config = dict(
    num_hidden_layers=8,
    intermediate_size=1536,
    init_std_qkv=0.0217,
)
MLP neurons of a small language model. Each row is named by its layer, matrix (up: input weights; down: output weights) and neuron, and shows model dimensions 288-351. Each number is 200 + 30 x the weight over its row's rms, rounded and kept within 0 to 999.
After each neuron's rows, "fires on" lists the tokens most often at its 100 highest values on Wikipedia text that the model never trained on. A number after a token or word is its count.

L2.up1273,208,188,249,186,183,175,197,205,220,151,172,123,236,187,199,205,198,168,221,176,217,187,208,153,135,164,227,191,188,206,174,190,170,172,182,212,201,177,217,207,212,174,157,160,214,171,165,184,174,193,237,179,203,207,185,233,124,199,154,184,211,226,198,191
L2.down1273,196,212,170,211,233,159,166,143,163,197,163,161,176,163,156,200,70,157,162,176,189,200,191,182,243,188,177,198,188,237,256,230,211,194,183,201,218,228,244,194,201,198,235,212,174,226,247,151,209,227,191,193,201,233,150,223,202,172,186,222,153,186,189,211
fires on: " a" 25, "i" 14, " at" 11, "," 7, " O" 4, " was" 4

L2.up785,175,192,210,177,218,170,182,198,183,249,226,196,231,187,199,167,218,231,194,226,223,183,263,153,241,212,182,175,257,178,189,168,148,157,177,187,218,202,177,217,205,223,184,184,235,283,179,212,269,154,176,159,232,233,172,225,215,173,176,181,199,236,237,224
L2.down785,161,223,219,183,144,151,171,176,214,160,208,230,160,231,281,239,154,199,208,184,206,143,177,182,174,173,208,229,200,202,191,208,268,248,200,242,223,132,234,145,231,185,247,183,185,183,287,192,151,204,202,240,203,207,212,174,184,236,283,181,216,185,183,197
fires on: " ass" 17, " conn" 8, "ource" 7, "ootball" 7, " US" 6, "CA" 5

L2.up1340,172,200,186,230,202,202,218,219,146,174,180,147,131,189,183,150,154,241,188,164,207,160,201,218,222,180,202,194,129,174,221,200,152,216,175,228,209,205,227,211,147,162,178,186,244,231,228,187,234,205,228,188,219,257,248,189,212,208,192,170,227,232,186,182
L2.down1340,195,215,206,189,185,189,190,206,241,226,186,246,176,181,180,169,163,191,204,271,217,228,147,167,235,130,262,226,232,234,216,168,242,193,252,195,155,192,194,186,230,210,222,251,190,209,196,156,158,213,151,212,174,179,178,189,166,208,267,195,197,196,134,163
fires on: "or" 27, " years" 8, " games" 7, "im" 6, " out" 6

L2.up617,177,187,225,213,249,293,181,216,182,215,254,154,177,194,236,160,159,212,203,161,212,200,230,157,277,240,201,171,176,226,184,197,197,141,192,226,132,144,203,178,249,231,172,118,213,228,170,192,225,213,198,172,135,189,221,174,144,159,128,181,159,208,178,137
L2.down617,156,233,220,188,193,192,171,250,211,188,191,197,224,263,219,197,161,154,235,154,199,210,202,190,246,259,179,181,232,213,153,185,226,176,218,236,184,197,234,252,176,214,139,218,254,227,200,228,226,259,193,200,224,206,202,182,236,182,217,173,237,188,199,216
fires on: "\n" 63, "===" 6, "|" 5

L2.up246,227,155,202,178,196,182,186,210,181,223,176,197,251,216,195,139,152,236,196,230,242,197,190,171,204,172,240,197,156,198,181,205,170,170,214,199,209,187,169,185,181,190,158,199,221,217,234,185,182,202,163,194,216,134,233,193,196,158,178,219,198,230,193,129
L2.down246,218,198,263,235,162,174,195,214,181,172,235,161,97,177,171,212,280,204,199,236,136,213,199,233,255,224,227,186,255,273,274,158,208,205,188,178,185,224,224,164,211,241,181,207,193,135,171,219,155,194,221,226,159,208,144,179,191,209,245,212,210,191,183,228
fires on: " than" 13, " same" 12, "ic" 10, "ade" 5, " previous" 5, "op" 5

L2.up368,175,173,175,107,231,203,198,286,205,230,221,192,174,285,194,162,243,171,239,195,236,196,201,210,224,216,174,194,156,174,153,164,234,197,187,221,193,173,230,116,197,169,232,158,233,235,222,153,226,157,209,132,189,186,180,245,199,190,212,230,180,158,178,157
L2.down368,263,152,200,244,236,156,174,195,219,146,186,183,182,178,171,225,106,196,191,243,189,256,213,152,121,185,196,216,229,191,173,126,155,167,172,226,247,220,181,214,174,154,236,193,169,176,192,212,183,215,156,281,220,200,163,227,173,220,194,194,196,204,229,195
fires on: "ic" 14, " He" 13, "ics" 10, " School" 9, "ization" 9, " film" 6

L2.up905,159,231,246,223,219,158,159,176,227,172,209,237,220,159,239,193,222,201,236,207,239,171,209,183,220,177,204,204,125,242,195,206,201,246,133,199,232,218,202,203,227,147,175,211,201,177,227,167,189,237,244,198,192,265,182,221,142,191,163,229,247,191,221,210
L2.down905,197,204,190,187,207,170,247,185,151,227,218,243,198,200,217,279,204,189,181,187,195,200,156,219,186,200,206,212,243,163,177,172,211,194,169,201,170,200,188,244,195,192,234,163,163,197,218,256,227,170,194,242,210,219,169,238,237,283,198,128,164,157,175,210
fires on: " ab" 15, "'" 14, " men" 8, "ater" 7, "ady" 6

L2.up1126,165,161,224,213,206,208,217,124,182,187,213,180,171,197,253,186,214,192,236,213,214,155,267,203,225,162,220,251,215,175,174,202,170,228,192,183,161,181,178,134,208,214,227,182,189,218,214,244,186,226,242,231,169,176,225,198,200,267,209,247,188,167,187,199
L2.down1126,219,185,220,168,160,220,192,164,161,220,195,190,133,191,231,195,149,215,212,202,197,203,216,209,212,199,178,196,245,230,199,258,244,184,215,218,199,145,195,281,222,188,200,171,195,184,222,232,166,211,199,171,200,194,125,187,215,257,175,223,173,163,198,210
fires on: "\"" 16, ")" 10, " N" 8, " R" 7, ";" 6, " P" 4

L2.up388,198,207,203,182,250,196,264,168,162,233,167,205,182,233,200,153,244,191,240,264,225,206,209,226,216,179,205,233,186,193,149,193,206,197,191,240,225,169,159,208,262,243,168,197,160,186,190,225,230,210,148,191,232,226,192,222,176,217,233,186,180,238,202,189
L2.down388,151,255,244,197,143,218,172,207,173,210,271,258,212,180,222,218,133,181,167,200,197,208,243,154,200,177,205,185,240,191,219,232,159,170,183,201,219,237,167,295,157,203,227,200,201,203,177,226,198,208,219,196,153,208,198,231,209,255,217,218,183,202,181,208
fires on: "ar" 24, " oper" 24, "ology" 9, "ation" 7, "ia" 4

L2.up1160,218,223,206,174,262,200,182,179,207,191,204,172,183,230,205,236,168,185,200,160,205,197,204,210,216,215,207,220,196,193,235,180,207,165,169,175,185,185,173,192,183,260,189,189,182,209,205,216,221,206,205,185,236,214,213,208,147,227,176,206,150,200,227,244
L2.down1160,209,191,180,261,182,226,208,193,132,175,252,135,188,143,161,228,215,238,222,208,193,192,211,203,219,175,172,193,192,180,204,149,198,259,192,207,242,262,246,209,226,171,204,166,201,228,188,194,202,189,214,214,182,211,174,159,244,176,232,213,182,239,172,188
fires on: "ir" 23, " most" 10, " fac" 9, " or" 9, "ism" 6

L2.up860,205,180,207,201,228,244,226,235,178,198,201,217,182,248,165,182,164,207,159,184,219,210,223,246,192,252,191,195,202,222,201,195,218,265,183,213,197,165,178,138,218,248,157,129,162,151,184,180,171,189,181,209,182,272,200,221,167,192,171,164,206,207,227,149
L2.down860,182,209,165,192,227,176,207,223,139,195,166,198,236,206,193,211,148,148,162,277,165,210,176,218,202,186,212,239,229,208,195,179,208,228,144,217,239,187,211,178,175,241,176,223,226,192,199,186,197,211,213,192,213,195,249,216,203,237,189,206,213,229,226,197
fires on: "in" 45, "===" 10, "ation" 7, " Time" 6, ":" 6, "olution" 4

L2.up898,156,219,217,199,223,198,152,189,240,245,187,167,180,218,172,188,206,240,182,179,123,196,206,178,172,171,215,170,174,203,202,211,190,171,204,145,233,255,146,118,228,217,146,188,207,162,208,251,244,203,217,191,198,207,147,167,171,234,193,207,196,211,173,189
L2.down898,222,214,165,190,208,136,222,189,154,164,248,240,182,219,194,167,148,163,184,237,220,175,145,204,205,193,237,199,218,214,211,176,201,208,171,267,214,124,201,186,215,206,215,195,172,208,185,184,148,209,171,262,151,187,168,168,234,209,213,190,212,176,167,264
fires on: "son" 19, " former" 18, " previous" 11, "ich" 8, " born" 5, " friend" 4

L2.up404,223,209,160,210,197,191,181,207,210,195,170,189,211,220,248,181,201,257,209,167,145,191,243,184,228,206,230,218,186,162,224,211,169,152,173,187,205,213,222,172,205,238,215,203,210,202,211,183,257,159,199,223,172,262,214,181,169,202,185,188,227,220,184,167
L2.down404,221,237,211,176,161,169,194,175,178,157,215,199,199,186,187,192,225,216,188,265,206,246,155,207,223,194,207,183,213,241,171,185,204,227,219,204,196,209,226,187,169,162,224,181,165,213,213,172,148,255,170,185,241,199,234,245,181,208,251,218,189,192,179,167
fires on: "rit" 22, " been" 17, " stand" 12, "so" 9, " en" 6

L2.up350,179,212,251,176,184,164,151,181,205,161,218,220,191,172,167,213,162,188,211,164,215,212,160,193,196,214,167,170,234,165,216,134,183,215,225,234,191,176,203,230,234,149,198,177,196,197,182,216,231,204,141,195,199,220,189,151,95,225,190,216,224,256,256,210
L2.down350,187,175,192,168,180,207,194,173,218,219,239,181,171,261,203,229,127,214,158,225,175,273,235,232,223,181,275,217,231,197,221,200,235,200,217,152,238,245,176,183,157,199,192,149,251,211,226,202,197,159,190,249,251,152,201,221,269,228,187,234,189,152,204,213
fires on: ";" 16, " He" 15, "ering" 9, "erson" 9, "ic" 6

L2.up894,208,176,184,195,210,162,216,200,146,175,211,220,198,252,210,198,199,221,212,165,244,226,178,194,221,140,158,200,194,227,190,168,233,181,177,192,223,148,186,204,250,161,236,183,206,260,205,193,195,172,234,232,216,216,204,166,182,179,185,201,239,166,277,226
L2.down894,226,236,228,264,216,175,281,224,273,236,211,235,177,165,224,170,192,242,169,142,133,171,216,180,225,241,155,169,173,179,217,204,194,171,214,195,247,189,205,213,200,192,236,232,200,243,209,237,213,174,187,242,200,175,186,172,221,220,243,155,206,202,237,229
fires on: "ic" 46, "ative" 10, "ient" 10, "ult" 6, "lic" 5, "iction" 4

L2.up1087,207,170,143,173,242,230,248,154,201,182,180,221,222,231,144,193,215,153,196,182,199,173,151,208,214,138,187,190,129,213,167,196,202,242,189,206,218,185,160,203,248,205,179,233,224,261,181,210,143,193,220,152,192,200,157,173,183,175,194,199,232,179,182,161
L2.down1087,222,193,222,171,156,196,167,249,223,179,222,180,162,159,258,242,196,178,174,198,270,239,241,245,185,207,247,191,247,180,218,178,162,194,192,210,225,172,222,217,160,162,235,160,190,194,255,237,228,221,182,249,134,214,198,237,204,233,222,250,190,221,221,208
fires on: "ace" 23, "one" 10, "ice" 9, "inal" 6, "ain" 5, " After" 5

L2.up819,195,191,181,175,172,247,159,236,169,221,213,212,163,209,194,202,180,232,237,150,190,217,245,197,221,200,203,194,174,215,190,214,182,195,163,223,204,213,192,197,230,199,192,217,211,212,201,189,182,189,185,166,177,195,237,247,184,249,119,197,230,192,203,229
L2.down819,235,237,246,209,192,187,211,168,217,211,178,221,212,147,202,233,151,180,226,194,159,183,258,238,144,206,202,157,247,228,171,162,163,186,217,215,185,209,185,156,171,225,204,221,184,214,211,149,157,219,170,120,224,232,142,219,180,229,224,187,174,168,212,193
fires on: "ear" 19, "u" 18, "ld" 17, "ow" 7, " and" 5, "oy" 5

L2.up260,192,185,240,230,223,139,222,221,192,231,208,132,218,215,212,197,190,187,213,212,178,235,186,179,217,208,207,191,223,179,218,133,170,162,186,228,225,235,148,169,168,222,177,177,213,224,211,186,212,235,220,176,219,190,166,214,195,228,190,204,237,239,182,148
L2.down260,198,211,214,203,191,177,216,175,207,175,209,240,187,158,233,183,163,212,207,219,225,193,188,172,196,246,192,252,228,201,195,212,225,238,165,159,179,225,278,277,238,151,209,173,171,151,178,195,210,173,144,191,159,244,197,163,235,245,199,165,170,164,152,205
fires on: " dis" 16, "outh" 11, " International" 7, "orthern" 7, " ch" 6, " new" 5

L2.up1410,198,157,218,156,247,212,218,202,168,200,250,207,227,221,232,190,165,155,218,234,218,217,191,158,192,211,235,179,217,171,190,212,206,233,233,215,234,170,201,184,254,128,122,238,128,161,194,202,216,175,199,173,175,171,228,215,184,217,199,179,236,143,180,153
L2.down1410,210,221,188,241,122,237,174,212,201,215,169,231,195,199,203,241,116,165,164,213,247,189,173,224,181,143,228,244,210,193,239,210,183,165,195,210,219,244,193,250,137,194,218,146,221,219,246,227,211,251,240,175,204,219,139,181,224,176,189,242,196,226,186,210
fires on: "st" 23, "eh" 9, " Dr" 5, " Em" 5, "ext" 5, "|---|---|---|---" 4

L2.up31,173,182,223,183,169,198,202,204,247,225,294,188,147,243,173,172,210,213,220,211,231,201,197,194,204,218,225,149,202,193,202,188,207,206,230,239,176,221,180,181,207,178,243,164,169,202,159,188,205,177,210,215,185,217,198,166,157,261,208,203,192,202,196,153
L2.down31,221,200,211,206,151,180,236,172,209,188,126,192,255,235,188,213,133,214,203,285,175,190,180,205,177,207,174,205,249,194,191,212,184,224,228,243,243,186,184,185,171,212,172,263,232,177,226,217,211,221,214,254,212,204,192,207,217,205,175,203,206,207,188,274
fires on: " Em" 20, "ost" 14, "ext" 6, "ively" 6, " Fed" 5, "ove" 5

L2.up1494,120,201,229,204,188,209,229,217,176,204,199,175,252,199,168,212,124,246,172,218,174,184,202,216,213,154,149,233,161,184,208,205,143,184,216,190,197,190,174,228,258,163,196,215,190,173,247,203,250,187,158,186,236,240,191,173,182,178,148,182,187,144,172,174
L2.down1494,217,198,237,229,169,210,200,195,210,260,215,166,115,170,242,174,159,167,223,195,181,195,219,154,181,226,293,225,256,205,227,217,201,159,190,229,211,263,217,171,196,189,204,176,183,213,167,221,180,212,277,220,166,181,206,149,182,219,245,206,222,180,214,192
fires on: " but" 32, "ve" 12, " out" 10, "ness" 8, "err" 8, " pri" 7